Weights of a small transformer language model.
Architecture: RMSNorm before each block, rotary positions, no biases in attention or MLP, normalized queries and keys, capped logits.
Training: a variant of Muon for these matrices, 184M tokens, 11231 steps.
MLP neurons of a small language model. Each row is named by its layer, matrix (down: output weights) and neuron, and shows model dimensions 16-143. Each number is 500 + 40 x the weight over its row's rms, rounded and kept within 0 to 999. Numbers have three digits each.
A block is one neuron, or neurons of one layer that tend to fire together. After each block is what it responds to, as a language model described it from the Wikipedia text at the highest values.

L3.down617:481435557461427526498422479450575478509467502536487511458447492489498558569538500530528510421499502475460416501496468494518601539483544523511466476508457551507427524506509566488443523464469482510497498485494553503515451481465561479493487444589491525506500471513511536485551481488450509542551436480497540549507464481458563475559392497510467556449528477531521432507527514417487511491445
Final word pieces completing a main verb right after its subject in narrative prose, such as st-ated, to-ok, d-id, bough-t.

L8.down306:611546474395577536523566497518560510555480470483422559429521583481484536568519530488519499493498504557489524535498554463569529454568437487491575473475505499542506519495478449529491533476562503480532479455517530542468545540568518534519548535493501509454473523486466500518471516518511464450501458563576452460508480513406525514477474429552490489489406484428479493477519465413479526426457
L8.down415:390513501499535555501440501509545565470488455549510461533499517480469467503554517449534489525431443562547553572482457596483474515495534448452466515465517516573468557571491489515408498527445537479501454488472447461505464480391525531516475465497474486494562504551540500549552451506514533466479453506489469506564532490469525557535512578478618473509528521548510544503509485548494507457474
L8.down426:501497490504526506527489544532385562509503555476489501468497531568499528512550587448564489447486506436491491496482517538480499485527470468504497485489576492495501522446448611488521469459487494571540474490454419472477515478491491510506481492456483510495512505478532561432549478470402500374462530504481486439541515487562508483505501494431425464457548450484462508509490531492470479499550
L8.down755:551448537492457516543467477419476564459470429477447473469519411449491500450556435502494544511449472523538436557535506501535467465477524507579490487539498493565450471526509491443571503513443415549510546545545501520497586492449509511492533527519482518511418484579461557515468534497512515460520448502487449490453363513494563510426494470471499533554540500401503513518424552550545533568541
The final piece of a verb split into word pieces, just before its object or clause, such as belie-ve, contain-s, conclud-ing; also as in "referred to as".

L3.down749:454506496481496459515542404517401504483541513472543497493531556442499466563498601478540481497435407445523512469497506504499481579486516513485561391517520581547437492417479532470502565456454441479546539515491530549488515515464521447462509534481439508551537480546527547524506513469434511513515437536475464448540456461452498438503443476601508532527495430473473381487478472506523467547540
Word-final pieces that finish a split word, strongest on the "al" of "Total" opening table rows, also "Y-ear-s", "V-iew-s", "to-ok".

L3.down171:525505504569473462521474485472526458428466492482528578457534556480537472537518501434456472514446560462413482592481495506546513503453506540485522519505559542436523561573491543507453496463461539378469517528480384460415508504480492484472484459489440505454539576480455575566513479436593516474502486502479560513543468534523442511471508505411498458474515521463478523480528451510482551514450
The space token just before a year number, after "in" or a month name (in April 1909, In 2008), plus a few mid-word pieces like intend, installed, explain.

L3.down512:474477489463515488454538443475487459547472473509474581492543491537500514509452422476501491494546500472505477532548503545515438441535520531480428569499510431553502483581479461495499507440539558459484522508575499493492565530467543546456460468490457528549538535501544500448480495570456495408493500480496484559614493482533546466539524466547475518550479502475467414415500520582443467515554
Short word-piece tokens in the middle of a split word, right after prefix pieces like pro, co, ex, as in pro-f-essor, co-al-ition, e-ff-icient.

L5.down19:604521510537510541499509456435518489477518525469532475472581520530428491500512522534455439481558492533571441552515546521486508455454442414514528541537472456573524427467545399494546516491527476406500471493494486560535544518528510573499479535427460533485506477434492475467504505513523520542481505530488455489514485442487528564434385516563410489540471547489491559409494462456483511502580
L5.down53:484424500418505523518597519481459500497496466515512538477435522557485498567527458501526437477535502533506493505448535475488575493528465570464554493443485512539465512488525453523514534538519480482590462553491464497477560482499449467448549536452387394502465504434482413453465394482466490558532450521522550414556458544503454476508495487491522470473513434457486492460506467487519503435515
L5.down81:542568503502497545472532548504479486519502524457532528488478453530487487571521512539505484509431575539494486482500531521513521556534517500422507497480545487510511514504525482461496580535449511479464516525470514409504455500507534513525503591538553459542618587486591486522538485544522436525514488478432487520416579543484492517482461481565470523494508515470548520501583451505515488525533
L5.down87:394491549537490510525534506447474456564491520455530522480495455470534447530501521482483509561474542550457535499551554381483494598483474589425500528572506488523505440471506525528510522470492517493481511471545492559464557469505515533443401488434486435542571461486467478407507482504499498492588476486466515558487498581497508508454464511444512435523545505447501499483464521558493466488472
L5.down108:475560530557475502565516477408562497517488484527551546442499499591498504478499500511475400503499417512486548421498502499466515457482465496479492413490466525437469531462542506536500479479513492499498521474492475532577477420498508479452562413462466459460499512438496407498601515560487532545502519503495496492464536424525502488400501572492525454438529497510497438443487480490496483452506
L5.down193:561503512468467532512491481460501515508548566471530525475575472486509523534512498512503506545482473480398378465445541543458489491528523561523459524497481557568540538484469505464513521496434483467538429511532519439636470430537517573517452452516521437520490515508489522552509496458515513448527503525431482479516581574488535489561519510485578528512567455428468451457457519455506475484463
L5.down226:476490493545475559540484495431514479498528455545504559456529474497478543541482517495490479492540513505488435496504479525550460554514531506446532505485540490500536580453496512525531446591491497477504503423482509435484510517416466533526497519441532476432497529548482540511465383490537550583461508554487509518448596536497481503564518460570516543540496504452453484538487496453459545517541
L5.down267:487486471448493506559543434490561487475537463456493486483514468440485532502620491529457578489536479517481472549529539549486480524583547466498445492503467519486576577467501507479554481443456503478549521499497531447566537495493576554456522510483446526577512493472456517485560433534496517550508431494502526464535495532450545591554560448477496479493576498505531512507468517580485453532493
L5.down393:501441437467472463449464482504552448533496577574482557482494543608494505497468500549481551552438445414516504488507474470566522503515511488555456524488480437488466471545543619568548497515527512569504448586484538462418476472482475479493451512467520533429484478482497456502439490529544523457537499497457581484490526516448436496580594480454513570524506447479543477508486491487429560506527
L5.down446:549538474461479560481451447485546531463499462494502501547420475524491463510422440492466473575528518530546553436513522482519510464435495474432464499532443545504514543499425470434542487501524519526508475509505520571488502506569499453456569559450467479452428476505438487509525501462512521505472484540522448509481529466488457515494584495456527474638503507470497544458464477509469507567495
L5.down529:490491558471491536479538469508539514501409519475454459421560452500516455525520510540467499475478520505493508432510469539455496480494460471466509431463472508508442450491540533540511483540511514537516503506404465600470495498460524528522538544479491488544506503538448524507502533522500512442566565472519582496462461531482442504503510465533386501462509516443507509578512572466583546443472
L5.down533:546493481399482530485492503489471522481499519466459494557488508428486485553438462539496430477543466502513439453441418496513471492491479538436503553549410493492499488558485504491482456535452519532519418548512570545500534515482540541501510501413520430574462539531478486464468438480458543502475473487569430517551500485567524546512514515495417554535501493525536461501503499551467550416480
L5.down565:562471522393476521502525446464536498448537517429541472515420494431541473522498516521455463500429435625505527468512481438480518519589536449544509518485501428513475470481514507440547475436518549524525544442462545493539414506497583520530467516564496546412525529533482484498531549564479488499481553501411485453543511503457496444509405467549491477519494402539446537503520531511471517504541
L5.down684:519559441523516529564528446441506471484480594494540465452475471539544494505517472527529566525482540441485522572469502496595492475527427476500485517482479507553495526488511513541498433423434460413475536438482512446535426563503435543484500498487464415483504478519532480501529538460508473437475507506462501562497492604613531494519474454537461490497498467518499504529459484472465502486563
L5.down730:494427507504553492476454441441486506502491508440398580486507481474598449553522576558492511495517515520455476568452442586526471532518459493581545555483588502545470505524456492543511432487505509473477512470542508507519478504485554508511522509515522528520510453412541503491483478542443483467517462509450500512476528488487477563529524489510403499562504502479501532496495506474457450505432
L5.down752:516457521431452520477471484479535543402466502496499522466510473515532566485547488507541505476519505544500539413525487525481459472504443424520487509536489514519448486466508530485534419466500506499466575521473517406552565541453441498443502491469601512492484469462525512495428457479470462513496387512418583568484461495571546532618482478456474489558503501507517488480509476540486486511475
Short middle pieces of words split into several tokens, strongest on iam in Parliament, also f in professional and ist in historical.

L8.down204:526533509499549494502435528480481550466493540521524520541462490425531472472494576534479512504584494541559427462465567507557471417489496542485519533545589530500553526494496542501470479488538494427561595516546519474537494497553485503454537507506430512473564520523507490514505502535555450512544543498476509461539562452495420504473547519555536525457482490505534508506476541510520534421555
L8.down364:563560491521492497500422484521485521494455440479518499493542549488480522547644469534516472470470518484501463515487495424505527471446556566443497589497540533503525540579514517479517517474473529421615487480483440513529536512531492553439501475506512491588504517465444503504493511446505534562534470471517513539543516538533507441488536519488459507532451480483529533446479567467510492565484
L8.down497:448496438449444527538461430472498451487532518490442520558478481526556470405427514518526430464493535525451526531526528456544517442533540543561388458422475534576381493494508484599484483498517472529531517528526515453491527433468533560549522485609463433507437474483498491520576539432537449493532464452502507473532479501442550482492523489527525472437474530506519510482472479515468417488531
L8.down623:542504563483521542500528475490510556460594461543541393518498515478522558450491478514589445567507490549534508567454496507502512485494542533535483532493536537557551422476488476461525539528459469478522445487492433487462601479527488447545465480471436549525513534475553413480483561510457482512499533517474404449542463486543480482520498508563552493538459517535588594452560487542578514467435
The space token right before a four-digit year, after "in", a month name or a date comma, e.g. in 1991, May 16, 2014.

L5.down10:531443468559453522470514512496544522534518451495563461449479493506452550528552395476491527514534500464515480471457465426496524537454544590473425552465498488457472486481536515484568473479504431536513509502494485501469539503502470561493518553479481510441498520460525538534472544493596499491511473523480457475533552522598411509501568598457499487545452430487535380514503499501529486554493
L5.down22:485499418597520504514509442482512534571529548481517539511447517471499573599497495460529420513498541426540509509462475550521552499527471503448471443552495455417527452454467489497495468505470517472493514558505548539518488448531588518526490545466397482508508435501512455431488497525504442475533428477453477503513462583525515511436523494478463461556441484453499467516545496439560510533509
L5.down42:549510464432534520447443461451514561494567481533529492479531507465557447498559513517537531506527441530507474454556448471487529501525485533581522518473491500620505518518461583572505456507469474503495487446500480508537525483496564601522466452540512489476490480550510532561487506506476453476530464469492520459555475583504542489502533564474420504501511480401417471450419533505453493559462
L5.down69:496513557495464466521503430526526561510503529538430516440568465543599495469501508492572493540503417558517527530515483552518459531500471557511517505521496530512473541522520526485487531376498513492441530533460473491410441487516513480460524479461403454464509563566499528443534521526499405504473485496526497532519510558535520475486481516453467473555467519436574459465528500468571515549557
L5.down107:468465470425583547509509563490574469505440588523458559509486475504522461480504556531518482460450512509483463492531570530531550487529509562415623537509538486487511411552387437497562478477516480523431517474483470498535477601486551522510517478469485475530497455486481529507519527470516452521542413489506517486504523541491418512451505533529488432552541506474472527487482428460515495500444
L5.down126:535491419517613457495510496457438466510513503539510604441468528462539463561529454547498517508449522520500458546484513542525484498477516533530487473482502490489515483485517572453499464573453540576513450531463530553538520467478416463485499507479572498413517419499466439541482445551545445476468530555495529545497521447556520463471492531583576485503495469552488432501477488523489485552509
L5.down278:505551465498483494530430460447475441517477556453459500503448398435501450532510483551518436576540468436538466501542498478479560503465470452484444522463483483550503493504481519495473503535551468519483523491490534536473565498522517448459530518458492465504489530514419572474510566516498473500527503527525536513430501479483512529551557499515411448542506515465482479630565521507454455512486
L5.down308:504458533459483467498551560530415507535483500492511523550506436538461485456425495488572478514571428488494588471496473514423523522470588496463543493463476484523495541495500499543454523513457492481448553471536523508491507457549437477511497551485412490553457518486506495523492466476488513484508428560508513550530512455437521515584491505501521475472492517533511545476562502527488457476499
L5.down312:514457463466559482489523555458540473470559476490490504495456491461525558539553518527513445462549548463483419462587491476518526561473494530489498512550512411636577472481460504408556501492534422395492504526485471483583491462487491529491463493480590491568523534472427503528542452490482445477455536510445499494491498483506520513557541468501462411438508478469552474493456565527508553465532
L5.down365:558416490553453598610462425402458506448492455456532486512510452534510473504496560509485506527460499514525450514448574565538557518517496511574515433567476537504495450525538513555474499491478552460471501435510474522520575475474517502466469556572507520525599459555479463496523508539484479546456516511516475532437494465556495532520499516528456487496554482480570458528515546463544482508452
L5.down504:505540496570515527513453483537497440493472495511487481530476539484465406549508539507491527601513549522552475503456456551504506558528570431413455481437521508428532529584502479525458462553508478523566475508443547459479542554494531532503553512511482441526520494521483554575517400511524431493494518483471398516495501527507435512458486511428536531477506445512505508525457508482473475496540
L5.down534:423526494476461420470435509490540504468571510469484573475502497437456447495435501429492481477472421494466523564479473503573537527463497502467504515476474449532490478528480508462488516519557464531539560539450449509483532475498488455426403515520560495500478535582519505486554485457524428422543498484577460442469450565506531553515466523523430468526534515494457522531502486509520529440435
L5.down550:559496516518523516510491482483451490455477535543490500502525445500563495504499492438486538489543496549511485477562477590485513451564427502488511513572409525458524511501472524501518510412512456506475541520545516473638553450544456494486537430493474512524563590431508491530532493457495513499529464495435574473442487523453504559466534487443513466451464576492528437479417541516593397496472
L5.down555:483467535474523524510512464528497530506522526459523505441571578429484512524484470506514513521541469495460502483423513540448459480483555489464468502396469551489506473561550449513590544501518448545479544574575440495530472499499449556482525472488526504530509555461540535486457547543536514475419505548568507568558549492520437453481468497515471541533502535471573528467521522490474508534507
L5.down658:524510545581486495519500444530492451588577516521527486413469463487406480535483495524577448481509425528547403528486565523423509506615503435521516528476501443486528504520494462465471511479553478512507533513468486526526535496513455471504429552510472518496492509564454499413565528512488435481445421491488487473557538525536446521497525460452498530533487519435531467419516424440558446519468
L5.down767:519477530493468570541569555519504495455473471479524429485470419380537538499486482440488420538513517508535490613487474485505504539570457504507478566488578468515475491525459513522521548489518494503535492496489522477509505540475514456451424541546511484488461546495449471535522467505508504478510531568485494466475545540503524517520536433516512562585453584512399485463535507517491453556520
Later pieces of common words tokenized oddly, such as "ell" in "as w-ell as", "ow" in "However", "ile" in "while", plus spaces before years after "in" or dates.

L5.down0:556517523517552535501501470500511489538481540534482495467511493494494526563493468464512499487501518487493475488518440476501564597470495542356562465477469570458518518530514507464398506411503504469525548551545487492470452470519517479533464478526556493485565446584566462545515521527453507512498481528483416503471481519596464493552512488530505479504447520519476420548499460536486484524467
L5.down14:454462519515530477517467598494530522518430477480513503511498555444534545477466541481375452472468495494489516546561481440438505495457507485489508501553514498517510413499509530493565479524531478530522447429547520483583524498487496514505528450590547482466535496523459508499478516433426532459486433498467475457475490496463500585510529483485506466499399473448449500515576424460465396546458
L5.down21:458388493569500442550584540398494530540492534446472521586437535508476542438452550550510512480516487441529447441513474509533410521552461466486515480465469562528462507518513523561534427461504548490551517424515471488514470437559531469513541460530518530497470512441457470476446531469478442482525554502465518511526466443527464536454476501521481503452511409523552579531543502565458581512439
L5.down60:478434498506504457517473519470481568541578480501503464532520517495534544558515569446520485478521535467517462429485460576615487475556469447403532551531475495518519506513526456465498466439462521506406456574546492537512526534488458521456538479483478470503560510541474570512553447531510533449480418451493492525531484544477485504506529557506530481507470505491486535558523431401537469489499
L5.down65:497444474514543477495450537528514501500512540471465452512518536431461473530446498458533547454545464511426517529476477519507508564477468505528431459488500433521544496544487444452518501486481434527529481424462517512539480484533556519452495534438529491580496516542560484494461560491518451453577546512464476528539465551568451552498504562479466490534434512500475516487474522455521490483495
L5.down82:534412480534490499479492496455548509451560485476498486510553492485489492502509442539558456431520520523463458535491542521489514535559488509456484463537477501480514505562454516470481563482524497503495605461501463549460516472444556478511444482539539590505502469458436465580468522453453523467538488432553497494530484532394538465515524543484542454534555533530480490539463480452460501451475
L5.down189:529537580504600518505491498463533524556487559530537530526441527488531526486533521462453526437530492499556560486534511451514463523485523565453470503461420528480574550487454517503462524477524554519518525465552487526530412575467517526501485535463433547413498499552500469523507449510510514520601520471496444473480534523524454502469526495483497500462488484534490511513512441485534467451542
L5.down202:484518473528510513546481551487427514526466506455433571522477545399512494572566466501504499535515521590439532506537480543505480585515533531384447505496479456445484519496509544466531481398542423463527472456477472518517468473551493482444509482484567467490446504543480567536497564504474408516531458492415464469496495557451522437566519478491478451471501444517529537517515521528506495469464
L5.down237:532521511514508507525462486480489498536504520475537429417542505494461400488522556548453522567544461579483483496503501483412620472537506547489400481512538504467458509578451491454566563476527481478475545456486502486527519451474513536523508426517499500559491420501532466498531540472462543561456543436472473437449454523518505541442510502522518497476502476475539521553493488478585542561521
L5.down252:503422438469484496512483524516549433472504441464530538521525468521496478483450403505498457468496493513560535579529475466515468527468445497476479442468468450556497470503465514451468499543533570474527474528544442397511541518535518507561463524473474551577486516517524466485482564535490442443529496464453446396543488479497498479458581466502470589454483531426456417479523475483414477502527
L5.down403:540481440445505466482483502485473499483487501500461489481528505461477508528564502437456505525562477462534558537526494556433578444506464527440542475492485519561518457500520522443519458461469490491502517470527441467568505527447464485499535487463427446520531475499516500452415539488443538408501501410532520483512431528563552549482585534500457596460437540409539563487446509443474493468481
L5.down589:492519532602529589480440570566427442488557462570498458476430501450511479596557455475467546444509439547472498526531571490472513544440507502473465586507482469468510493487483433493498512455522508493508440485475461522463489517562572474451499438562536527443545467428494529550584492514481501536508500471502505450509535493513468476512430539475510500492435552502572460540451515536459553505453
L5.down619:502477539434469525496561442502494558538483492484568455417464502533492468491550467508535525468559495533569468552466504453480467520481488412516440519545512554537477473471445506503463475503495563523524547462469436560580517471389575545482570493522465428493529512516460538508511500534518521545547475505577488508522529456533516420446503414516554551442519449483530520471530435543472451498503
L5.down685:495566465535477493555521533519504467437476518502503468527517521581505506448488488521588553479533469557554512509488555575550465513459528511515488486535496564502463461524522507565467549479459484507558491526466505506541486489549535524522498490513454526489503487573487604514485461519519482461455553546446530472547579474476482535504535545538537561547465503542518534490567573439445486594514
L5.down689:500474467509496477538483483465503466500472525415577554491490550459505523532560521546494465438549468471570489540544502461449488492487513510539468530451518524504492518527544457496443474491555548495521500516514521448538562530503472464523500540506465526454471482554539510476538537458498478470539489555473594497585525473578472490535503502522505592496476619548476525417505480553398521501455
L5.down760:478444536503521547509490560514436535506452510493524530516453484485481528529525518546567527475471490519582481483534524530524455538527503489510520491495562521468544522447510441470495444517467461499577462492509604425501456537444540490479520505540528470478508568523526461479484505519521486486501495406444526478435492501462530546475493487448574497446532532457468485589446490449513462499535
Inflectional endings that complete a split verb stem (-ed, -ing, -s), usually transitive verbs before an object, as in called, telling, making.

L5.down41:554495492589495541461455477479483541545514512500533518474502487484544478464467524507456443506538526470496490506458370523518459512476474452515481544531509483574537485537538454512469435481504423532455621535518486516528542460456412488556497474505522559527495494514577497465482506482547529546469495472463471540525514459466514505482525498431427523492553464512595473423524546466610473573464
L5.down71:475501505423501538474528540492563515518526604545526481499539513498535508509466476452461481443503442521492482501395546480509437486491557547544582481469447483445498527522529452534505559491498469465533505526434456473414443529476524465473537462448403459512456450506533439501523564503444490554453468545470497461471527554479483470496549508536519507527477491538527513564510521516495470482486
L5.down129:509509507554491497543496506485496479502555489521462506480488566471534456504461572466455573569579420520511531471534487512521495530471489482507463497530501565522550433502446574494489475555457585487535526479458568537533519582496456460570424506468468535478468500467474504489519466422552612520570529580503540519500501484485535489509430503530477507547453520514533465457533474462458509481462
L5.down178:548495508544436540529488503473597528536478478566553573456479509479488514487464553395551564482454561515504545500478556504501429540457514489557543472329508573463489502503511489494540490567492491510501524537513476490510524519470519490569495500540500471498450504421530394505533506482503453526473467502506469521590507518561490459558516497467497538447514506417487543492513523621519556495452
L5.down199:485467537567532443473504445512532535462499494492521454486565487512475503451494469406545465456543510537528496508483531472464446491468488474427516539459485528512431472412511515550500494455541442493457527447505509499482576496443459575539395482459559483454479475472540486509545511419493538486505451560484607447450531512500447507440445553491439469439554489486525536431528493486579523529486
L5.down256:495502544501457487514556533477515480476457512527540466452485439546443497474504490532526494472509537493412439512532516459570488566531403469490523504603524431506443490454514516494480495523584461501462536559504537492541545434490530489482502539526463492535526505452480478567477506487518452573506471491554522529501598483548505498446489498441563489448451514526567494548535456563458582416461
L5.down288:495459530549531518505543579486431535493500430415551444577451435549450503443439511492451509469514573480509500464495452490557498463508482494530518525464465511477509537478557504438494534482515477522526506531474414495513446492508438522439507559537549509490563478492518550434493491504475453552440438540494469526566575524537482499601488495483567593441549543569479475520497491504459595567492
L5.down322:537526500483465501482573532497541528504547496472554484565484534487470517491477502481516472466557493519646547440480512405512517527471527500452430577437465506536457502539520526558443540487550518452518445468491543556523524523496468536525468516483487490514425522459500421457486536503526543541545523483454483536477470447473485573428484495534480554475508422563519521448481507582531476428533
L5.down346:532534511499485470491512525489525494534532497568511500488445512497615528519543492519562559531476470531523507482574465486473450449498502505522449550504482465464551522497439528554487506513477519510482428537523527520503423508492517466388429520501519442559512519525507469551489499588470544464498455511537515442506513496408468502583489595487518534429525546494509500458446462529427512534560
L5.down384:503536489474452552474418485534499490542459458480525479566502438542476468461487484571507512513466494493537493477558472506486585486502578503472493501488519524434487538542461473467493511505531482490478501477481568447404554478582466531570529437462493478488543455446475422452424477564525408543552557577577526495543449504532465488544512496527572565481477513527542442468544430480535576469519
L5.down434:471512497449504520467556460525488477559507498493483552500501481530470436496471482496479494498561498509472479583507469501463471511503509509442511492501519535507490487430530515485518535510454530482501474529552435531474584555499580588545514493520420486522436561521524551494487521427593482535533491473547471447446536517560572564508450470497459508460451532530533430401454473519498510515533
L5.down450:485535493578476464368443593472554561503594526553479552488600505482498505510489465506460507426490456547494513510495465505468496472495577529467512459512444444514463479467515468502414449464500462578510461471512464473455502442503520518436532558505444469474491607505442571578488502490522509501578486478473508484413521419531531475479444529495578591477517467509493520505497532523453508456523
L5.down452:544453537513517551496392577495404539563503469504536401519474490498460442469494455540491566506451522503553470485463528475478477501543547538568563511453457521500463449479433453446580522555471494509472528544520478533581451513533553463517494554596501536489483513502525457539508468458513520490488425583578503519510579569509488494513516522477575468506566500492490482499523489539533562516456
L5.down472:504491522516477448430521494514555473465459501488501500523517491501482520498490481496475522529528423518497567407500517459468513546579519517522492485525467503562553507562543539517528459521454504479440489542487516540491486467553369533518458510470579427550465472535500497460503482550520505509418487449477497560540462520488451510495506576488494565525454483535457564465501522498557471465506
L5.down497:509550591508491492541498535496458472474593505553489518498488553473574499468544418484517457529502467507446518520471516480500483438560424555504520447534536518530527540544520490506534563506468538481510498482484468540474475494522508572510518555588529471425499531527520458424539461481562514498452472564568563469502494548487490473546462488454506382557497603503478489504445516478450486525521
L5.down735:506457514451481461503478527483527519586531500484570551467510462465481475471529467529508511536517507454471492477463535524564474587506495479412491527461526492559446445569545501502494528528544501564474529449528470451525480476444524498536500447503466575397490577539528502462524449539490462457552483475490490399480466533556444477463426476454516525468475513455514521560494429530553506471468
Final word pieces of infobox field labels just before the colon, such as Year's' active, Binom'ial' name, Time zone; weaker on mid-word pieces elsewhere.